Weights of a small GPT-style language model, trained from scratch on English Wikipedia: vocabulary 32768, LayerNorm before each block.
MLP neurons of a small language model. Each row is named by its layer, matrix (down: output weights) and neuron, and shows model dimensions 544-607. Each number is 50 + 12 x the weight over its row's rms, rounded and kept within 0 to 99.
A block is one neuron, or neurons of one layer that tend to fire together. Before each block is what it responds to, as a language model described it from the Wikipedia text at the highest values.

Short word-initial fragments, mostly abbreviations before a period (c. after "(", cf., St., Inc., Jr, initials like "A. L."), plus table digits and date-preceding spaces.
L6.down586:62 67 51 55 51 39 42 64 61 69 52 36 36 46 29 57 45 49 66 42 46 38 46 36 26 56 48 60 60 49 50 45 68 50 58 50 59 55 27 50 51 52 46 43 62 42 15 40 37 65 47 60 54 52 64 60 34 28 60 55 55 51 67 60

Fires mostly on sentence-final periods in encyclopedic prose, also on the Dr or Mrs titles before surnames and on year digits (1931, 2019).
L7.down14:66 52 39 51 43 52 50 48 41 54 36 36 59 45 42 41 41 48 64 41 45 56 57 55 53 58 45 59 51 45 63 48 67 57 49 55 57 39 76 72 52 47 39 60 73 48 36 60 65 70 56 70 48 33 58 49 38 46 64 53 47 21 44 48
L7.down630:56 58 48 64 38 36 60 51 47 47 46 48 52 56 54 46 44 49 68 51 52 56 54 59 56 43 42 47 48 64 60 53 50 52 57 55 50 48 52 56 56 56 64 56 69 15 26 50 46 40 59 47 46 48 48 60 20 51 36 41 47 64 63 55
L7.down880:35 49 27 91 59 49 46 43 43 43 32 52 48 30 74 40 53 50 46 35 43 61 79 43 70 74 55 61 31 54 27 54 62 43 35 54 53 55 54 56 52 53 45 41 51 45 61 58 47 28 50 56 49 62 55 53 43 34 52 48 54 37 49 69
L7.down1385:56 62 52 58 36 63 51 43 44 48 51 25 41 38 60 60 60 44 51 55 32 49 49 35 50 52 50 52 45 42 64 44 59 74 51 46 47 47 63 47 48 67 50 48 61 50 46 85 60 50 62 49 48 40 47 42 40 35 69 66 43 37 66 45

First word or word piece right after an opening parenthesis or quote mark, such as (triathlon, (e.g., "tried; also sentence-opening there/There.
L2.down188:50 44 72 54 64 53 50 61 44 64 70 55 57 49 47 49 56 57 41 41 46 54 49 65 23 53 27 54 29 67 44 59 62 55 64 47 59 60 35 51 77 49 40 42 69 45 33 60 42 56 32 61 49 50 39 45 60 59 69 51 52 55 56 68
L2.down197:42 49 34 54 52 30 65 41 57 50 58 38 51 47 58 48 34 72 46 64 66 35 53 38 48 54 36 64 48 56 47 66 43 22 59 44 55 80 48 22 55 34 34 62 50 43 42 63 46 47 48 44 47 46 60 55 51 69 51 48 53 52 74 58
L2.down279:57 47 26 19 64 57 41 57 57 33 53 33 47 67 71 26 70 56 34 55 47 62 65 25 35 30 66 56 57 61 50 57 56 45 47 50 47 30 68 56 24 55 59 57 53 47 61 43 45 66 41 43 56 61 55 46 60 56 51 60 45 60 77 51
L2.down406:37 43 51 62 51 51 57 88 48 49 60 66 51 48 61 35 47 50 74 32 55 35 57 71 49 46 49 57 44 49 44 54 37 43 56 63 57 53 60 70 48 38 52 51 41 55 45 84 59 53 39 70 53 31 65 43 26 49 62 42 59 60 34 65
L2.down735:50 43 35 37 48 60 37 46 49 28 51 52 63 43 65 54 67 36 70 53 66 62 59 54 52 30 40 56 32 46 78 39 38 70 53 49 52 32 59 55 54 38 59 48 54 48 50 52 45 48 49 48 59 42 47 59 39 46 47 58 59 33 50 50
L2.down809:39 55 46 51 61 20 50 57 85 43 43 45 45 61 44 48 52 53 30 39 65 39 31 28 44 61 53 44 30 58 58 47 41 23 59 48 63 53 37 51 29 54 16 61 57 40 57 48 74 50 56 38 66 45 51 44 44 42 47 62 51 57 37 54
L2.down965:34 47 51 43 51 39 57 40 30 56 68 51 58 71 49 58 61 47 63 36 46 66 29 41 27 50 19 47 63 65 71 46 44 47 57 50 47 49 60 51 56 50 51 46 40 61 60 43 69 34 46 58 71 24 46 61 35 37 49 46 49 62 27 69
L2.down970:30 37 52 39 43 53 36 51 41 45 31 30 59 52 47 35 34 47 51 42 71 48 35 60 35 55 45 36 43 85 67 72 58 36 63 62 53 35 60 47 36 32 32 42 42 73 58 50 52 59 48 51 65 72 37 55 49 59 69 55 62 49 48 33
L2.down1177:33 51 59 52 69 59 49 47 62 45 57 62 39 51 49 34 50 44 73 54 44 67 74 54 47 48 44 50 47 39 35 53 37 38 54 52 58 58 52 49 62 51 58 36 49 48 46 61 47 64 45 46 78 47 43 61 56 51 36 44 46 65 39 57
L2.down1219:57 39 54 62 56 52 49 78 45 37 33 48 60 61 48 37 38 28 47 45 63 58 47 52 42 42 83 55 45 58 41 44 41 55 58 40 32 28 68 52 58 52 58 58 60 52 43 42 60 58 47 73 51 25 68 48 37 45 53 55 53 77 39 68
L2.down1381:66 50 47 56 50 48 49 31 41 38 66 40 64 28 36 62 40 47 44 57 30 51 71 59 67 33 53 34 64 53 36 70 37 59 58 34 50 52 49 54 60 60 38 45 39 50 41 70 58 49 50 41 46 52 39 24 43 56 46 65 49 50 49 37
L2.down1701:47 63 40 33 61 57 64 61 43 60 34 63 49 62 71 51 53 51 65 51 41 45 32 44 61 46 42 58 33 19 48 40 50 83 58 50 49 48 36 51 53 57 48 44 39 64 50 30 37 58 34 51 65 47 56 37 55 63 56 59 43 46 41 29
L2.down1713:59 41 52 51 63 38 27 71 55 37 39 79 56 67 52 37 57 41 40 88 54 78 40 51 45 44 54 72 47 65 57 41 46 18 28 60 59 49 63 63 54 53 50 43 60 62 51 47 53 37 51 40 47 36 57 48 49 54 34 41 61 36 58 36
L2.down1762:61 44 52 62 44 45 49 52 58 50 36 51 32 41 64 38 57 57 40 53 45 57 43 51 46 45 30 50 38 52 55 40 35 59 53 47 69 49 60 72 48 39 60 58 56 60 42 38 59 67 55 35 53 59 48 31 36 61 29 46 62 30 22 50
L2.down1936:62 49 54 50 50 26 60 41 50 76 33 29 62 57 48 38 84 61 30 46 58 39 44 48 50 63 43 48 60 46 54 47 45 47 68 47 71 45 56 58 68 51 42 65 72 45 50 64 50 32 49 52 53 31 38 46 49 58 32 45 68 70 56 50
L2.down2232:65 70 56 53 56 46 42 47 45 59 30 56 58 60 52 49 43 64 39 78 76 35 74 72 48 54 37 58 42 31 40 28 52 56 50 44 52 55 33 52 42 52 47 68 39 48 38 53 63 76 31 64 34 42 38 59 69 55 65 49 65 53 43 58

Fires on the first piece of a word or number right after an opening bracket, quotation mark, heading marker or line break, such as (living, "luring, ==Ewell's; also on of in "one of".
L2.down53:69 49 53 36 56 44 47 63 74 45 60 45 50 31 49 57 50 38 39 43 44 41 38 48 57 42 64 55 57 49 58 56 59 56 41 47 49 60 66 70 63 47 56 42 46 56 60 72 63 66 42 16 44 29 61 56 47 60 31 34 55 58 38 53
L2.down139:39 47 49 55 49 75 51 50 58 46 37 51 54 54 33 26 42 26 33 53 32 48 42 52 46 60 43 37 58 66 44 58 64 61 49 47 50 59 41 62 43 56 57 61 54 33 35 71 38 27 29 35 45 60 45 53 36 52 59 42 53 60 41 46
L2.down348:44 55 48 35 46 35 56 66 74 53 59 39 27 60 38 53 55 39 47 25 60 47 40 48 55 62 34 52 40 99 49 63 63 38 52 38 44 54 48 64 55 59 52 45 67 49 30 29 41 56 56 55 52 46 63 63 65 55 30 31 51 77 54 45
L2.down1176:54 49 44 56 41 57 62 48 51 50 64 50 56 49 49 69 52 31 53 23 44 51 61 72 43 32 43 58 58 57 34 57 54 60 47 52 62 51 46 71 23 49 63 60 57 48 49 50 39 65 56 24 54 55 60 26 37 47 40 42 37 70 42 44
L2.down1289:24 51 52 49 46 56 41 54 50 50 50 18 73 54 58 50 35 32 50 25 46 48 69 37 26 42 70 34 47 71 47 39 37 61 37 57 55 52 60 59 69 52 46 72 59 68 48 61 74 39 42 61 46 36 41 51 49 36 43 32 47 49 40 51
L2.down1465:51 64 66 45 67 56 44 33 66 64 47 28 60 42 47 45 47 62 52 23 52 37 40 57 44 48 42 76 63 44 53 46 44 22 48 58 52 37 49 55 56 26 45 44 71 60 43 59 56 44 46 98 51 38 45 47 43 49 56 51 42 68 50 46
L2.down1575:39 45 60 65 52 56 53 49 51 51 68 51 44 70 39 50 47 61 59 19 23 51 48 70 45 70 48 33 44 63 23 48 47 36 63 55 53 25 38 71 47 61 58 80 54 60 75 52 49 30 64 47 59 71 40 55 50 62 63 56 51 59 33 50
L2.down1712:42 56 42 47 58 24 51 42 66 38 51 38 51 50 41 54 66 47 56 67 46 40 64 59 51 55 52 68 64 48 57 42 69 45 80 50 39 59 41 42 54 51 58 46 38 70 21 49 54 33 56 32 46 30 70 54 46 43 59 47 67 63 51 26
L2.down1810:47 51 45 45 43 49 37 44 38 53 52 47 56 69 49 64 45 36 50 67 28 78 41 50 22 58 51 29 37 61 44 35 46 65 51 32 53 44 40 42 58 52 73 39 51 66 70 47 21 54 60 46 25 48 45 48 56 48 51 52 61 65 46 56
L2.down1954:53 74 49 22 40 45 65 56 76 63 35 61 38 47 59 67 50 50 59 17 53 48 55 49 54 49 56 50 55 40 46 53 45 70 56 62 52 36 46 58 49 57 43 59 55 66 47 43 43 45 41 43 56 52 50 49 48 53 53 25 51 36 30 29
L2.down2251:60 51 39 64 39 60 50 65 51 54 38 46 61 62 60 51 32 45 44 47 48 68 73 56 42 49 50 36 62 39 42 45 64 56 38 43 61 46 52 57 41 35 58 44 47 65 57 59 36 22 33 64 48 57 58 41 63 73 71 58 66 34 58 45
L2.down2364:49 45 58 62 48 46 33 53 76 45 71 48 46 59 39 65 43 46 65 40 41 48 46 52 69 40 45 69 55 43 46 36 39 54 42 73 57 48 52 59 51 34 21 80 60 68 53 49 54 57 49 61 48 60 70 50 49 49 49 45 44 48 53 83
L2.down2552:40 53 44 61 56 46 61 47 50 51 41 43 48 38 52 53 54 62 43 61 42 53 45 56 37 49 51 46 59 50 62 63 42 51 46 47 48 57 59 60 54 48 59 38 52 47 42 42 40 24 50 65 60 50 52 48 22 63 45 69 51 39 78 62
L2.down2621:37 56 39 62 43 47 60 82 51 40 37 63 24 52 52 64 37 50 55 43 50 50 53 49 43 53 62 48 42 55 51 42 66 59 24 29 54 34 52 57 58 56 39 55 56 49 47 56 51 37 49 49 52 53 40 55 54 56 61 34 68 32 69 75
L2.down2743:64 49 35 66 43 46 49 47 52 37 53 41 37 66 51 36 36 49 32 36 36 56 34 58 42 26 59 54 39 34 43 49 44 33 47 31 60 49 56 42 21 38 36 62 48 39 42 40 33 50 31 60 49 44 64 35 41 56 51 50 45 71 28 46
L2.down2985:50 57 53 57 57 59 48 49 59 41 23 56 51 61 45 78 48 46 46 55 66 36 60 48 50 43 50 65 46 41 50 35 59 43 44 67 72 51 61 40 45 66 51 55 60 40 52 28 48 47 29 42 48 63 65 50 44 53 73 22 55 58 49 52

Table pipe separators right after a person's or team's name in sports results tables, such as after doubles partners before scores; also commas and "and" in lists.
L2.down810:18 41 57 58 34 58 58 53 47 55 28 48 51 40 41 48 29 44 51 59 71 59 29 47 53 31 33 43 42 54 51 34 58 39 54 52 43 56 14 68 63 63 51 45 48 74 53 60 38 60 51 59 55 55 55 56 52 63 76 55 64 34 54 43
L2.down1000:54 64 74 34 53 45 54 50 59 68 41 61 57 58 40 44 69 54 37 47 46 50 65 45 62 37 61 51 37 47 36 60 45 24 56 45 36 74 50 35 56 25 65 38 63 60 50 71 74 45 59 48 67 28 44 62 61 46 40 45 52 55 58 47
L2.down1518:50 68 58 43 35 43 53 46 37 64 30 43 65 72 44 73 50 57 29 32 47 47 31 47 51 63 66 49 30 57 53 51 56 65 43 53 54 42 54 48 67 40 55 47 41 47 58 58 40 39 38 55 67 71 64 62 64 73 51 43 47 43 48 59
L2.down1579:60 62 45 52 68 34 31 41 50 76 58 52 53 30 34 67 33 64 60 46 42 48 37 56 49 51 43 54 70 45 48 51 34 55 67 49 44 44 64 39 46 62 70 26 57 51 42 47 33 46 48 70 52 50 63 44 57 33 57 37 62 55 39 70
L2.down1583:44 52 58 70 50 42 62 52 62 51 60 59 55 62 41 40 52 56 59 62 49 25 47 70 61 42 34 59 39 48 55 42 37 18 56 61 67 34 65 81 59 57 25 33 58 68 45 53 53 52 51 70 40 66 36 48 60 44 76 48 66 52 47 34
L2.down1827:28 29 52 53 54 46 45 61 46 46 38 56 65 64 58 59 56 40 52 62 57 60 71 35 52 59 54 41 55 54 36 73 42 42 43 39 42 32 59 52 51 47 40 60 41 73 59 52 66 61 69 59 46 49 36 66 74 34 42 46 66 61 66 54
L2.down1899:34 48 39 39 67 64 36 74 42 51 59 50 47 68 70 54 50 43 58 53 42 62 36 59 44 45 43 57 41 47 45 60 40 55 60 36 63 61 48 49 59 30 39 43 54 54 32 44 41 45 61 51 32 48 51 46 44 63 66 58 64 62 50 44
L2.down1961:62 41 47 56 53 46 53 47 77 73 38 61 72 58 32 51 47 31 61 46 35 41 67 46 21 53 30 44 37 46 54 59 53 52 47 27 50 57 58 40 45 48 27 62 51 68 48 30 67 45 45 58 58 47 51 60 50 36 61 50 55 55 69 51
L2.down1996:44 40 42 25 50 35 36 32 33 60 66 46 35 73 53 83 43 38 48 49 39 56 60 39 44 47 70 43 37 56 73 71 64 37 72 34 42 39 73 35 52 40 53 61 57 32 28 46 54 60 42 38 56 72 37 53 59 41 49 74 70 40 38 53
L2.down2315:60 40 60 70 42 41 67 49 27 47 57 67 66 51 41 62 64 41 37 63 58 35 52 54 33 64 52 57 58 51 33 52 51 41 64 51 48 51 35 60 56 54 62 51 49 45 40 39 58 45 27 61 19 58 48 37 66 45 65 57 53 58 58 49
L2.down2534:58 52 62 44 58 31 41 56 53 56 44 73 41 53 51 53 30 57 60 42 59 36 67 44 67 59 47 50 21 73 49 35 61 61 35 62 33 49 63 52 44 46 57 58 54 60 47 40 60 61 61 32 47 61 59 74 55 63 64 61 62 51 74 37
L2.down2682:56 64 41 42 33 46 54 39 37 50 42 38 49 42 42 43 63 48 50 51 50 49 49 52 57 56 34 29 55 52 33 33 35 52 60 51 50 33 52 49 52 48 51 50 69 34 30 52 41 52 67 48 52 29 25 73 43 49 48 48 60 53 46 51
L2.down2764:31 51 36 44 45 52 72 64 54 47 46 38 64 45 51 26 35 53 64 58 48 43 56 56 57 39 56 53 39 63 60 57 42 48 44 55 37 57 46 38 52 75 60 31 33 69 61 58 31 55 32 40 59 51 35 43 52 21 64 40 49 60 56 60
L2.down2776:31 66 42 55 43 53 26 72 40 48 43 62 37 46 62 51 66 59 47 65 58 52 51 64 47 63 72 39 27 45 48 61 58 42 45 50 50 56 43 74 71 65 35 49 59 43 41 44 36 44 26 43 49 54 60 53 62 65 55 52 32 57 53 48
L2.down2910:65 37 31 40 33 35 44 53 73 48 67 44 53 50 53 47 38 35 50 43 65 49 60 65 40 54 39 15 61 49 57 48 54 39 36 49 64 52 53 41 39 56 38 32 66 68 54 45 51 50 65 47 52 45 45 56 61 50 65 54 37 30 50 41
L2.down2940:40 41 55 50 54 53 41 51 31 53 26 47 66 58 57 41 52 65 54 45 50 43 54 61 43 47 37 57 43 37 58 47 60 47 53 59 54 55 54 29 55 65 67 73 35 67 63 59 52 52 45 40 48 56 51 41 49 19 56 50 54 69 51 40

Middle digits inside four-digit years in dates (20'1'6, 20'0'9, 1'9'49), and periods or paragraph breaks ending factual sentences or sections.
L6.down2114:57 26 43 47 44 54 53 60 71 45 54 50 68 31 60 53 53 45 53 43 56 81 40 31 61 56 53 65 46 51 34 54 64 56 53 49 37 64 61 45 34 53 44 70 49 43 41 55 57 43 27 40 45 44 47 59 34 40 47 53 37 53 46 51

The first piece of a word split into several tokens, often after the, a quote or a parenthesis, as in Dis(ability), po(etry), St(roke), Sk(ipped).
L7.down201:63 44 51 64 63 42 48 41 66 38 27 57 44 60 62 58 53 70 44 59 29 50 68 64 43 47 46 67 62 75 64 60 53 50 51 62 59 85 48 26 42 63 59 41 37 59 36 20 41 64 53 53 45 59 58 56 38 66 50 49 63 61 56 40
L7.down1329:52 48 41 48 57 58 48 40 64 57 21 45 44 55 42 53 36 32 36 74 30 59 44 54 41 35 27 57 55 45 63 58 56 22 64 75 58 48 72 37 38 78 61 58 50 58 29 74 49 44 78 51 45 40 59 49 37 36 53 20 44 61 54 50
L7.down1666:64 42 58 52 34 45 62 33 60 76 45 50 75 57 58 57 48 55 64 46 31 44 42 47 37 56 37 62 32 56 36 24 47 33 62 60 54 71 57 53 39 56 41 50 56 46 22 48 42 45 33 58 58 41 46 67 33 42 57 42 49 38 60 62
L7.down1764:64 49 62 45 43 52 56 36 66 70 53 33 44 70 66 66 43 43 51 73 47 47 43 38 31 33 37 53 50 44 48 44 50 49 57 72 56 54 58 40 40 64 63 64 38 54 45 33 45 42 40 38 33 67 66 41 30 47 53 38 44 53 58 53

The token right after a person's name ends: as in cast lists, table pipes, vs in fight cards, and verbs like replaced, blames.
L6.down2266:52 69 73 31 71 50 28 26 44 37 53 59 56 32 71 52 59 33 53 47 36 65 54 61 42 89 52 55 58 46 48 46 51 26 61 50 60 52 51 53 36 30 50 65 46 34 27 40 46 40 51 33 64 56 38 36 70 33 65 51 52 41 46 48

The leading "2" of 21st-century years (2003–2026) in dates and parenthesized years, e.g. March 12, 2026, (2011), in 2013.
L7.down1008:64 54 44 69 55 38 72 50 63 53 49 53 62 43 50 67 56 36 55 50 63 52 67 40 32 46 61 57 70 58 58 40 46 35 48 43 62 45 59 53 71 64 39 32 57 52 37 43 43 39 28 54 55 57 45 45 31 50 41 46 67 56 65 58
L7.down1831:61 68 36 61 63 57 46 78 41 59 72 48 70 52 30 57 51 54 68 51 41 60 46 38 50 46 75 66 65 56 23 57 53 46 48 36 55 62 40 49 63 56 60 48 28 61 33 45 66 42 38 54 36 44 50 53 40 49 39 34 52 32 31 45
L7.down1854:30 51 64 43 56 66 43 40 68 68 46 72 43 47 58 46 40 45 38 49 35 36 66 57 38 40 65 59 46 55 51 38 57 40 70 50 39 50 42 58 61 51 69 37 56 51 62 59 60 44 42 59 59 44 64 59 47 43 68 40 60 65 47 69
L7.down2301:38 48 70 57 56 59 54 37 51 63 64 38 46 43 32 52 49 51 56 56 33 79 47 39 51 34 54 49 51 74 50 42 55 40 48 77 45 54 36 61 49 47 36 47 47 55 48 58 47 65 25 66 38 65 61 45 28 49 42 74 37 48 71 51

The leading "2" of a year (2001, 2016, 2022) after "In", "on", a space, dash or parenthesis; rarely word-initial pieces like Gas, Kab.
L6.down335:37 40 50 26 34 49 48 55 62 34 39 44 54 41 53 64 56 47 50 42 35 41 44 51 54 49 50 66 53 62 24 61 53 30 28 61 51 56 58 62 61 54 21 40 50 66 61 51 40 41 55 59 54 57 52 41 38 79 66 51 43 61 50 58